From a checkpoint of a small transformer trained on Wikipedia.
Size: width 320, MLP 1280 tanh GELU.
Architecture: rotary positions, no biases in attention or MLP.
Training: a variant of Adam for these matrices, 590M tokens, 12467 steps.
MLP neurons of a small language model. Each row is named by its layer, matrix (up: input weights) and neuron, and shows model dimensions 192-255. Each number is 128 + 24 x the weight over its row's rms, rounded and kept within 0 to 255.
After each neuron's rows, "fires on" lists the tokens most often at its 100 highest values on Wikipedia text that the model never trained on.

L6.up662 [109 137 124 125 113 144 126  98 124 173 152 158 152 163 114 129 125  88 117 148  96 151 150 102  45 160 118 126 153 135 143 115 178 102 116 142 165 180 122 128 136 112 127 117  90 126 188  80 160 114 109 113 142 120 148 102 129 106 100 109 144 129 140 117]
fires on: "'", "–", "&", ".", " Mc"

L12.up102 [141 165  98  62 113 129  96 134 155 147 131 151 120 115 135 113 158 115 103 139 116 149 135 115  82 105  66 147 130 144 146 143 125 120 154 137 171 161 106  73 130 122 137 122 144  94 105 107 102 121 119 113 111 145  94  90 147 130 137 121 115 111 139  58]
fires on: "0", " ", "2"

L6.up1213 [135 108 126 105 104  69 139 120 105 146 128 104 137 163 120 146 114  88 135 153 114 152 141 101  92 174 144 150 127 101 141 115 142 105  97 111 133 121 123 120 164  90 166 119 112 167 150 140 138  82 139 126 129 136 154  90 101 126 114 134 122 148 139 119]
fires on: ".", " of", "'", " Mc", " Le"

L2.up414 [154 136 108  61 117 124 145 121 120 151 125 115 101 106 132 109  93 107 107 160 106 107 114 149 111 117 110 128 137 116 126 120 149 102 102  80 152 140 143 152 150 108 135 117 126 125 135 107 151 108 115 132 136 140 153 121 136 135 141  79 130 130 127 101]
fires on: " King", " Bri", " Bo", " Prince", " Roman", " Vol"

L8.up268 [120 160 133  78  77 123 127 129 117 119  92  89 106 156 123 154 122  85 118 138  83 147  98 142 109 148 139 122 159 182  76 112 162 159 129 129 129 120 107 148 150 143 168 161 133 141 124 100 118 141 144 146  94 119 185 108 110 105 175 125 116  65 152 136]
fires on: "==", " =="

L12.up1077 [121  96 112 115 144  82 189 125 103 126 126 126 108  77 130 152 153 106 142 147 140 138 142 116 150  97  85 144 127 136 132  79 134 144 133 128 167 167 126 119 112 129 104 136 110 151 107  93 165 106 137 137 145 126  85 151 133 191 138  84  77 159 168 110]
fires on: " in", " on"

L8.up319 [118 146  82  96 123 110 162 139 111 130  89 148 111 113  80  92  99 111 150 167 100 131 118  65 134 133 138 166 109 119 131 152 127 125 161 139 137 135 116 154 141  97 101 138 152 137 151 168 150 116 122 113 117  80 121 128 121 140 146 117  92  66 144 123]
fires on: "0", ".", " |", "2"

L6.up712 [125 187 115 152 116 108 125 116 106 144 134 100  95 143  70 157 115  91 123  95  88 120  87 153  83 163 129 162 117 146 159 133 171  74 120 138 127 163 150 108  84 139 157 120 168 132 142 104  86 114 108 168 109 102 154 119 114 144 148 128  81 125 121 119]
fires on: "0", "t", "9", "ed", "al", "1"

L8.up1136 [133  99  97 143 137 115 112 161 150 110  97 155 116 195 121 143  86 121 139 165 141 165  78 144 128 141 126 129 125 148  89 105 131 119 101 102 130 117 147 141  89 178  91 135 163 169 131 109 100 124 129 137 127  81 106 107  88 166 155  95 105 155 161 151]
fires on: " such", "ing", "s", "-", "–", " "

L6.up507 [128 199 105 119  98 116 108 153 107 140 137  97 126 128  99 150 137  99 142 130 103 184 149 123 133 171 101 115 124 152 110 148 163 124 120 104 133 159 124  69 123 126 104 148 117 128 201 138 137 144 135 112 126 124 137 129 102 130 158 120 170  97 150 120]
fires on: "–", ":", "/", "\n", "-", "•"

L6.up172 [115 136  67 110 149 109  99 121  86 139 135  92 117 135 112 170 127 132  98 125 136 125  88 118 120 143  84 124 124 138 128 154 149 143 129 164 134 138 134 125 126 101 165 119 171 184 104  72  82 126 160 174  90 128 135 120 129 164 139 152 143  43 147 140]
fires on: "-", "s", "–", " ", " up"

L6.up690 [104 161  94 124  99 114 110 115 130 124  91 142 125 148 100 126 143 132 142 125 120 159 133 101 153 139 141 122 151 122  97 125 174 130 150 129 163 129 175 114 121 106 117 101  97 169 167  93 120  98 109 152 135 127  84 115 102 170 162  67 102  91 170  97]
fires on: "-", ".", "'"

L8.up1095 [129 165 161 104 133 113  99 114 105 108  94  97 112 148 139 180 110 123 123 140  78 146 145 134 140 132 159 134 108 167 153 113 165 133 158 113 120 158 171 132 150 157  99  79 142 136 140 116  89 112 114 132 143  48  79 145 118 127 154 138 153 118 128 117]
fires on: " and", "s", "1", " ", " of"

L8.up894 [151 134 168 147 107 127 131 144 102 142  46 100 126 139 124 110  78 106 136 197 141 135 105  77 110 150 135 121 140  91 126 106 153 120 163  96 150 152 123 137 149 111 113 132 122 104 115  94 105 100  83 148 135 112 141 106  46 128 137 138 115 124 129 104]
fires on: "s", "r", "or", "M", "min", "er"

L11.up76 [ 81 143 158  92 171  96 123 132 102 129 119  99 128 118 135 174 123  81  60 131 102 174 139 131 118 157 119 136 134 140  87 159 168 122 116 131 108 128 113  95 134 156 112  77 142 115 119 124 149 154 122 145 129  86 150 114 151 115 134 111  90 112 107  93]
fires on: " ", " (", "\n"

L6.up217 [136 162 124 132 157 125 109  96  66 127 127 117 133 153 116 106 122  94 137 140 126 114 170 137 154 134 125 117 175 133 135 120 160 173 110 126 128 121 124 152 160 134  95 124 127 173 108 167 122 137 107 122 123 101 146 115  91 114 154 115 144 125 144 125]
fires on: " to", " he", "ba", "li", "hi", " and"

L2.up304 [108 157 124 143 149 111 170 132 125 127 148 102 107 104  54 187 129  97 156 142 105 141 137 137 129 160  91 123 175 141 112 134 119 122 194 157 151 150 142 118 102  94  88 129 140 149 148 112 168 110  87 125 116 111  97 135  95  84 137 130 169  95 135  97]
fires on: " |", "2", ":"

L6.up197 [141 178 145 137 138 123 132 136 101 153  91  90  77 124 136 116 110 135 101 152 140 162 118 145  84 134 134 146 159 136 140 118 153  89 143  94 166 119 120 103  78 138 113 115 113 115 131 146 120  83 126 103 121 102 145 138 118 152 169 123 151 101 125 122]
fires on: ".", "-", " Private", "ed"

L6.up214 [ 81 187 187  92  97  61 119 108 111 110 124  95 117 147 127 165 143 136  69 126 109 171 105 154 119 150  69 136 115 116 126 181 137 149 171 110 128 164 135 157 143 137 131 107 171 103 137 124  75 106 123 172 193 114 122 122 119 166 142 116  97  83 121 101]
fires on: "o", "ir", "'", " its", "th", "cre"

L12.up259 [146 112 136 146 110  80 120 173 123 138 122 137 120 149 103  82 165 121  77 112 124 122 154 141 121 135  89 114 115 150 131 119 128 120 111 138 143 121 124  75 103 153 123 158 130 127 102 143 125  86 116 105  86 118 141 127 131 175 140 140 150 130 161 130]
fires on: "0", ",", " He", "1", "e"

L12.up1155 [ 91 141 110 140 106 115 134 139  75 143 164 105 145 121 107 128 123  73 106 164 142 171 119 120 147 130 137 138 131 172 117 146 148 174 108 168 113 147  99 110 145 201 122  84 138 124 141 108 118 118 139 115 112 121 138  96 131 131 152 152 100 119 140  65]
fires on: " \"", " ", "\n", "\""

L6.up371 [138 154 135 115 125  96 138 120 105 150 107 116 141 149 115 109 113 124 136 159 120 172 123  89 136 135 141  89 161 125  92 109 170 139 114 120 143 137 131 141 143 133 118 117 155 134 139 130  86 113 106 121 107 146  88 137  85 103 144  67 134 109 139 135]
fires on: "s", "M", " and", "N", " through", " city"

L11.up1184 [137 145 106 100 146 141 116 168 127 129  95 106 116 104 148 116  95  83 122 154  91 161 101 102 152 111  99 149 138 130 163  88 175 158  97 122 109 160 136 164 137 133  96 186 134 144 108 130 150 141 119 142 140 140  79  84 159 205 151 120  84  95 162 110]
fires on: " for", " and", " in", ",", " with"

L9.up573 [153 126  91 125 166 120 125 143 127 128 120 128 116 107 114 124 105 119 128 116 117 150  97 111 126 132 135 143 112 113 168 119 158 183 159 145 154 102 138 159  95 140 102 147 156 168 137 148 136 131  93 124  70 110 114 145  80 123 142 125 130 166 131 112]
fires on: "\n", " ", "2", "1"

L9.up796 [105 166  89 116 139 134 114 128 132 101 134 178 145 115 120 169 144 131 166 196 116 186 133 143 148 143  69 126 104 159 120 120 121 138 170 144 141 139 131 165 124  97  94  84 112 114 131 129 170 110 151 163 116 126 132  97 107 137 125 114 154 125 159  98]
fires on: " (", " \"", "—"

L6.up624 [134 153 130 113 137 114 121 129  98 122  84 153 113 161 144 137  93 125 146 129 109 146 142 119 125 123 107 122 138  93 114 140 156 130 168 149 114 126 153 123 125 111 108 114 151 123 130 127 155 109 145 144 149 119  96  89 108  84 156 136 122  60 100 107]
fires on: "1"

L9.up841 [102 148 138  85  87 114 118 133 118 114 102 133  99 165 118 172 115  97 111 140  84 147 111 132 106 161 119 146 173 160  86 116 127 157 124 118 107 123 106 157 154 111 168 145 140 171 117  93 116 128 138 126 101 127 161 104 107 134 149 119 132  75 170 142]
fires on: "==", " =="

L9.up71 [127  95 125 129 106 134 140 138 133  74 125 111 113 157 120 182 113 107 187 139  90 161 128 141 123 122 132 171 136 147 108 142 106 143 133 141 133 135 163 117  99  78 119 156 125 145 173 118 175 106 159 153 122 114 114 146 109 129 128 121 136 126 173 133]
fires on: "1", "4", "3", ".", "8", " |"

L6.up699 [ 94 123  80  62 103 134  69 142 139 168 134 103 133 186  98 109 127  74 130 133 150 192 128 129 130 146 131 120 161 113 172  95 184 135 129 138 165 133 144 160 134 111  92 159  71 146 113 134 150 124 129 123 100 144 145 171 116 131 146 125 108  76 133 135]
fires on: " and", "-", ",", " &", " a"

L9.up154 [ 81 138  87  97 105 116 122 137 130 118 131  95 146 202 116 151 144 116 138 128  88 143 116 154 114 154 141 133 143 126 142 101 136 136 145 114 117 131 121 130 105 151 105 147  99 139 145  83  91 149 148 132 120 156 121 108  93 148 159 130 114 134 158 138]
fires on: "'", " (", "s", " suggest", "/"

L6.up1002 [ 82 131 104  89  87 116 111 153 127  82  82 101 118 101 123 132 125 120 160 158 144 167 129 140  98 111 138 167 138 124 117 120 125 145 157 169 127 109 159 104 117  91 134  94 111 169 142  89 158 103 120 130 143  77 144 124  90 163 158  97 137 117 144 116]
fires on: ".", " number", " direct", "us"

L6.up1258 [ 96 142 111 133 124 117 143 156 119 131 125 126 122 154  85 125  86  73 139 151 120 147 153 104 128 151  70 136 152 134 160 105 138 121  87 139 139 163 116 149 128 108 114 128 146 133 173 127 155  92 106 101 109 123 116 124  91 164 108 117 130 129 107 133]
fires on: "/", "ed", " and", ".", "-", "–"

L6.up165 [115 150 145 120 124 103 132 163  78 127 133 137 125 159 117 153  76  55 145 145  72 119 130 103 101 126 147 131 147 154 104 148 148 143 160 100 130 171 117 119 121  86 145 121 119 131 211  85 150 127 101 123 142 122 113 134 114 113 112 124 163 104 104 105]
fires on: " ", "-", "/", "–"

L6.up273 [116 103 100 143  98 135 159 138  97 160 147 117 125 155  71 204  97 105 144 181  72 112 153 109 106 173 118 131 155 145 149 144 127 114 128 128 118 150 113 145 153 146 143 131 131 132 131 108 131 118 123 120  96 141 100 117 134  83 149 113 127 121 150 120]
fires on: " |", "/", " of", ":"

L2.up111 [ 94 121  95 106 149  86  99 112 152 119 139 175 107 139 122 139  95 122 135 145 151 160 151 124 110 119 146 161 158 128 132 155 136 136 101 135 132 145 155 111  93 130 155 162 146 122 143 124 127 119  87 111 124 108 145  70  77 147 115 105 143  92 146 102]
fires on: "5", "6", "3", "7", " while", "2"

L6.up1115 [144 141  95 113 123 126 134 128 109 119 138 106 134 158 140 180 133  90 106 134 115 148 152  88 102 137 103 115 157 155 110 136 141 138 151 152 120 151 137 123 116 115 118 109  97 108 205 124 164 125 120 145  96 148 151 157 110 111 108  89 130 103 147 119]
fires on: "\n", "-", "/", "–", "'", "S"

L8.up763 [112 126 135 129 120 135  96 182 141  85 131 105 157 165 148 161 113  89 116 172 122 113  73  83 128 149 103 117 103 134 124  99 158 141 108 102 130 161 140 127 131 152 127 147 111 148 159 130 120 132 106 147 143 134 106 136  86 105 146  85 129 136 164 153]
fires on: "s", "es", "—", "-"

L9.up877 [132 150 105  91 107 115 134 129 138 143 101 184 126 158  97 137  97 165 150 148 128 155 137 128 139 137 138 118 128 142 113 133 127 148 115 143 104 119 133 175 161 110  82 104 135 160 148 141 111 111 171 136 151  70 141 100  67 154 196  66 104 112 156 136]
fires on: "0", "1", "3", "2", "4"

L8.up238 [ 87 127 103 101 101 136 150 127 115 133 147 149 123 122 124 167 140  93 142 159 112 166 148 104 108 145 121 132 125 157  85 105 118 134 126 135 122 165 131 101 153 141 104 161 145 102 135  76 106 134 159 130 101 160 128  87  80 152 135 111  86 145 142  97]
fires on: " which", " that", ":", " ", " also", " often"

L6.up777 [131 116 132 142 141  81  88 147 111  85 100 115 130 128  99 122 103 119 127 129 118 139 147 116 113 112  39 135 161 184 106 132 171 120 115 121 120 172 151 117 134  98 136 147 100 117 170 145  88 124 135 129 103 128  93  89 136 117 118 110 141 131 155  94]
fires on: ",", " of", "d", "ci", "mit"

L6.up1224 [111 140 133  81 138 108 133  92  93 159 120 127 130 144 117 113 120  80 146 161  80 122 139 150 147 140 121 154 185 110  86 120 191 171 120 100 190 146 153 155 157 124 115 117 164 136 119 128 118 111 119 134 134 129 115 136 110 131 155 107 141 148 122  93]
fires on: " of", " &", " and", " to"

L11.up777 [101 130  87 114 120 148 143  81 149 142 172 136 133  84 130 156 126  98 142 119 132 153 194 177 131 159 147 166 129 165 118 148 124 136 154 136 117 132  99 136  89 121 125 114  98 155  90  93 162 145 139 111 124 126 154 102 145 142 127 153 136  89 132 112]
fires on: " (", "'", " ", "—"

L6.up842 [113 175  53 117 137 109  99 132 105 123 106 131  98 130 109 151  90 147 100 136 127 158  94 125 175 132 119 105 147 113 153 114 146 116 107 137 131 124 134 111 118  99 131 145 122 146 107 153 110 141 103 153  89 161 153 117 128 127 153 139 152 145 134 142]
fires on: " of", "-", "ing", "ed", "aged", " "

L11.up478 [ 88 156  89 122 111  99 122 164 150 131 165 142  89 138 120 151  69 121 113 129  87 154 111 158 126 178 124 190 116 119 102 133 148 127 147 125 105 146 121  93 104 138  92 114 133 128 136 118 141 108 135 142 106 102 132 102 101 122 176 106 158 141 136  76]
fires on: " ", " of", "0", "9", "3", ","

L6.up1019 [139 116 182 130  98 122 111  83 107 126 140 112 129 113 113 147 113 109 121 104 113 123  98 132 125 152  77 162 112 121 113 160 134 116 141 116 167 154 150 119 108 136 139 132 114 131 179 132  98 114 111 158 127  88 153 110 157 114 163 126 120  93 142 123]
fires on: " in", "'", "ed"

L6.up411 [129 195 116 139  96  77  94 132  77 136 133 139 113 108 134 162 113 115 139 124 110 161 151 116 111 163 152 167 159 123  60 131 164 116 181 132 130 130 149 136 155 159 127 126  93 107 162 131 102 125 119 148 104  61  93 122  99 114 152 111 148 124 117  93]
fires on: " |", "ir", " ", "s"

L9.up737 [145 113 113 102 124 100  79  81  75 112 103 122 127 159 116 117 129 121 153 129 158 163 134 130 127 109  95 102 156 143 111 114 171 110 112 134 157 179 143 161 115 165  96 117 111 143 143 148  87 116 150 102  94 157 111 137 126 157 154 124 157 106 139 111]
fires on: ",", " and", " |", " of", " along", " in"

L12.up1070 [102 159 123 104 130 107 121 128 146 122 106 162 100 153 102 133 137  98  89 119 103 214 106 124 114 189 102 163 133 136 106 140 145 123 128 121 113 121 140 115 118 132  64 124 130 106 152 106  99 157  92 109 119 115  94 116 130  91 123 134 100 149 138  97]
fires on: "\n", " ", " \"", " (", "t"

L6.up900 [130 122 156 144 125 128 109 115 149 103 140 123  87 168 133 152  73 101 164 171 100 140 156  96 122 120 147 157 132 146 138 136 134 141 141 134 113 145 128 110 102 101 108  89 128 134 135 107 147 136 156 151 109 136 118 130 128 149 131 134 125 161 169 140]
fires on: "1", "2", "3", "4", "5", "7"

L9.up851 [111 162  90  52 102  94 110 176 128 135 133 131 103  92 142 148 104 115  94 125 100 179 151 113 118 172  93 124 121 106  99 124 124 120 130 146 140 129 104 113 148 111 110 156 126 119 119 140 116 148 133 134 104 128  95 126 131 158 114 152 106  93 114 117]
fires on: " ", "2"

L8.up205 [156  95 119 129 130 109  67 128 146 112 145 135 112 154 153 129  95 101 133 182 116 166 161 128  87 115  95 146 109 123 138 130 118 115 124 120 116 111 117 139 154 102 118  98 111 128  95 146 141 131 124 140  95 103 114  99 124 153  62 146  89 121 155 133]
fires on: "th", "2", "7", "1", ".", "6"

L9.up807 [ 84 161 134  93 112 104 113 129  90 110 108 134 113 149 107 161 113 107 119 151  90 162 118 131 116 164 135 141 155 168  94 130 133 162 128 146 105 140 104 177 183 105 167 128 144 152 151  77 112 135 124 119  83 112 124 103  94 142 157 127 130 102 143 135]
fires on: "==", " =="

L12.up1110 [172 116  79 136 114 158 171 143 136 125 113 145 140 113 121 151 137  98 116 141 126 150 112  99 132 121  79 153  97 130 170 135 121 164 140 123 118 129 139 133 125 121  84 145 184 112 171 150  91 120  96 159 111 150 155 100  85 165 116  95 137 124 163 140]
fires on: "1", "0", "2", " ", "6", "5"

L12.up574 [120 137 139 129  99 102 116 169 111 133  87  97 112 117 110 131 136 106 122 124  92 125  62 106  80 138 128  96 154 156 137 136 140  85 100 116 144 149 140 117 116  99 160 142  90 128 136 124 122 117 100 179  92 137 137  96  94  89 166 107 138 113 154 163]
fires on: "==", " =="

L6.up164 [124  98  79  75 101  86 142 101  75 139  78 137 105 161 121 114 109 125 171 109 108 152  88 119 127 121 114 150 121 111 123 128 130  97 162 118 154 150 130 159 123  91 114 104  98 100 131 116 112  77 141 126 123 132 120 120  92 138 119 103 125  77  87 124]
fires on: ".", " |", " /"

L6.up800 [100 129 139 133 165  80 132 106 122 142  89 129 124 108 144 183 135  99 100 118 128 150  96 110 148 114  88  93 158 132  88 105 165  99 118 138 148 114  99 144 154 158 125  99 127 130 159 121 134 124 115 154 118 133 126 131 107 186 161 125 149 158 132 114]
fires on: "-", " of", " –", " and", " to", "–"

L6.up717 [129 137  77 106 134 122  57 102  90 136 150 120 112 100 108 148  60  87 124 170 151 148 141 104 132 144 104 127 124 118 102 103 115 142 121 113 150 150 122 148 123 136  99 137 145 143 169 136 133 148  95 150 109 119 127 114 121 166 137 107  99  79 152 116]
fires on: " to", " until", " ", " made", "-", " office"

L8.up329 [139 128 147 104 121 118  95 180 142  92 113 112 106 145 109 150 134  78  95 129  91 195 136 124 117 100 173 157 149 117 141 155 149 128 194 158 163 101 137 163 177 105 123 147 138 183 112 137 130 121 134 138 160 110 142 149 144 152 113 144 138  97 200 125]
fires on: " a", ",", " to"

L2.up107 [ 93 150 112 117 121 128 131 146 135 136 135 143 113 127 140 118 133 129 147 118 112 157 135 101 117 156 143 149  68 131  80 176 159 146 132 130 111 156 140 115 119 126 112 129 151 102 131  85 105 133 114 118 125  46  96  87  85 122 138 106 117 149 164 108]
fires on: "0", ":", " with", "^", " the", " "

L2.up638 [139 146 144 127 169  83 109 119 138 119 117 112  95 114 139 107 129 122 112 126  96 118 123 145  74 128  75 133 119 158 170 116 175  66 151 106 141 129 152  79 120  90 124 101  84 165 163 121 130 122  98  98 120 101 106 118 167 154 107 117 129 157 124 121]
fires on: "-", ".", "Principal", " special", "ing"

L9.up846 [137 133 107 142 153 139 129 171 131 120 134 138 112 107 103 131 120 124 130 144 118 128 101 115 117 132 124 153 184 117 141 135 172 150 158 104 129 151 143 135 147 111 128 109 140 155 148 122 123 139  70 144 133 118 137 144 129  81 169 141  99 149 142  95]
fires on: "\n", " |", "0", "1", "."

L9.up478 [134 105 110 127 151  90 127 128 104  99 123 132 124 147 100 165 138 104 114 104 142 153 131 131 142 144 120 124 133 143 120 121 182 124 119 127 114 116 149 114 170 150 109 118 152 106 125 130 135 111  95 134 139 138 113 120  86 150 124 100 110 167 153 117]
fires on: " and", " to", ",", " |", " Follow"

L8.up716 [148 122 130  99 102 137 128  90  99 145 145 100 111 118  94 151 114 118 108 156 139 116 104 141 136 127 139 166 151 150 142 130 124 104 152  91 139 137 151  83 106 166 138 102 118  97 178 138 108 125 136 122 106 115 123 117 138 165 158 125  92 140 146 112]
fires on: "s", " not", "'", "ed", " did"

L12.up1013 [124 134 141 114  55  94 139 138 131 101 106  74 140 122 129 117 121  82 125 132  89 135 135 108 118 129 115 127 138 115  98 126 120  96  87 133 147 117 129 139 139 103 137 120 123 159 156 122 149  79  95 105 126 117 124 119  74  87 130  98 154 101 149 139]
fires on: ".", "==", " first", " F", "\n"

L9.up819 [142 136 106  67 109 117 104 122  94 139 137 157 128 112 137 145 147 149  92 121 118 159 145 124 103 114  84 147 141 112  81 137 115  92 123 122 104 172 140 113 154 125 108 123 119 132 129 141 122 136 119 129 101  93 113 129 137 123 135 101 123  62 108  88]
fires on: "\n", " ", " ("

L8.up510 [109 116 108 144 125 107  96 160 123 141 159 156 127 120 105 141  80 126 115 147 117 162 154 135 117 137 128 140 191 177  97 109 140 161 125 141 129 121 140 121 140  94 152 159 119 154 153 130 139 148 162 116 116 111 133  96 117 146  96  75 108 131 135  91]
fires on: "1", "0", "2", "7", "8"

L8.up995 [108 145 116 108  97 119 163 129  89 147 158 126 143 191 127 149 140  87 127 130 126 158 128 163 115 175 128 134 124 125 133 154 162 129 126 138 136 143 113 137 128 126 136 125 126 127 205 116 113 126 104 121 145 158 146 132 109 108 179 129 126 114 110 132]
fires on: "/", "lo", "-", "cre", "s"

L8.up575 [134 107 170 153 135 128  95 156 129 106  92 111 130 135  89 183 107 114 143 107 127 153 106  69 118 115 150 119 185 152 126 142 134 122 126 130 169 154 144 147 132 136 122 109 131 151 164 124 119 121 126 125 138 129 161 200  85 160 133 126 124 129 149 125]
fires on: "s", " a", " not", "it", " to", "ie"

L11.up932 [ 98 150 127 128  69 130 111 120 119 123 117 103 125 143 121 144  99 110 114 144  72 158  93 152  87 153 132 133 158 153  99 122 149 135 105 108 109 148  92 136 139  98 208 163 116 161 137  88 103 139 132 135 105 124 170 105  82 139 135 124 143  89 151 163]
fires on: "==", " =="

L11.up877 [118 142 129 113  87 141 100 146 145 110  85 142 113 181 165 160  83 130 114 121 127 119 134 133  96  97 117 167 152 122 139 139 200 114 139 130 135 123 121 150 105 109 113  80  99 156 110 106 126 164 131 120 110 125 118 129 152 135 175 130 109 110 160  88]
fires on: "4", "3", "0", "1", "2", "9"

L6.up1018 [117 126 127  96  89 126 130 101 108  98 126 133  99 142 113 176 127 113  99 157  80 165 132 133 109 134 134 116 174 132  83 129 129 125 139 129 107 151  86 159 140 107 175 133 127 155 126 123 144 131 126 131  96 138 151 118 102 122 137 128 109 102 148 152]
fires on: "==", " =="

L6.up385 [ 96 145 123  88 116 106 109  95 121 123 113 132  86 159 118 115 139  82 136 138 109 137 129  99  73 124 102 109 109 163  99 108 155 130 154 108 161 162 155 129 113  91 116 112 124 147 194  96 147  91 137 134 112  87 110  71 126 132 139  90 162 108 149 109]
fires on: ".", "'", "en", "u", "E", "é"

L9.up904 [132 160 123 169 106 122  69 124 120 160  95 139 147 141 122 149 120 144 112 116 132 143 101 141 118 125  75  90 167 171 114  95 175 133 109 113 146 158 151 125 141 163 104 145 111 172 113 158  92 146 115 140 122 121 139  93 123 139 101  90 128 144 153 129]
fires on: " of", "er", "ul", " in", "f"

L8.up892 [151 140  77 140 128 139  93 122 100 115 106 102 136 144 122 109 143 121 120 161 113 146 123 117 119 110 115 134 185 131 142 140 149 157 132  99 123 112 138 137 104 133 106 131 125 148 130 131 145  83  86 153  93  90  96 161 108  94 146 148 133 128 165  92]
fires on: "9", "0", "2", "1"

L6.up852 [144 174  91 111 100  98  80 136 171 140  97 129 125 163 112 178 111 105 155 184 116 191 122 109  79 131 130 165  98 105 118 143 160 172 157 127 136 133 155 105 146 104 123 141 102 136 144  90 105  99 121 162  90 133 101 135 112 157 126 101 133 146 155  99]
fires on: "-", " over", " the", " a"

L2.up632 [140 149 126 125 132  99 117 115 129 125 147 146  98 119 116 113 106 130 127 145 169 175 134 103 104 166 121 131 149 121  98 162 131 117 151 129 136 118 187  97 133  81  92 140 142 102 142  90 129 142 109 163 114  96 148  95  80 129 143  82 125  85 149  84]
fires on: ":", ";", ".", "=", " the", "-"

L6.up551 [174 119 140  80 102 107 169 164 114 110 103 168 143  98 149 116 119 115 129 121 140 133  98 114 109 138 119 136 152 128 113 106 128 112 174 109 146 118 144 129 105 121 111 142 148 133 154 119 105 128 140 138 124  89 136 108  68  95 151 106 155 120  89 101]
fires on: "1", " |", "ed", "2", " considered"

L12.up106 [126 113 102 113 134 111 138 130 111 137 135 116 158 128 140 147  91 103 167 126 114 115 136 114 110 155 107 147 123  74 139 115 112 127 189  80 161 144 152 138 144  98 116 121 141 110 130 101 113 128 131 151 120 124 111 109  89 107 162 101 115 109 101 131]
fires on: "1", " a"

L8.up619 [ 79 161  95  67 108 102 112 137 132 137 140 112 138 109 133 167 168 143 146 105 103 118 146 137 142 143  97 110 179 147 148  86 135 157 124 141 164 124 113  95 150 122  92 121  94 152 179 117  99 114 144 150 109 111 116 149  89 129  95 122 112  85 146 129]
fires on: " ", "\n", "Y"

L6.up171 [125 159 106 141 116  73  92 137 110 125 131 121 138 114 109 149 117  76 129 149 104 172 133 118 137 127 109 187 138 120 120 176 140 105 194 147 127 137 114 116 194 146 126 140 126 121 151 168 111 140  58 120 121 108 101  96 142  93 152 149 152 112 113 107]
fires on: "\n", " |", " "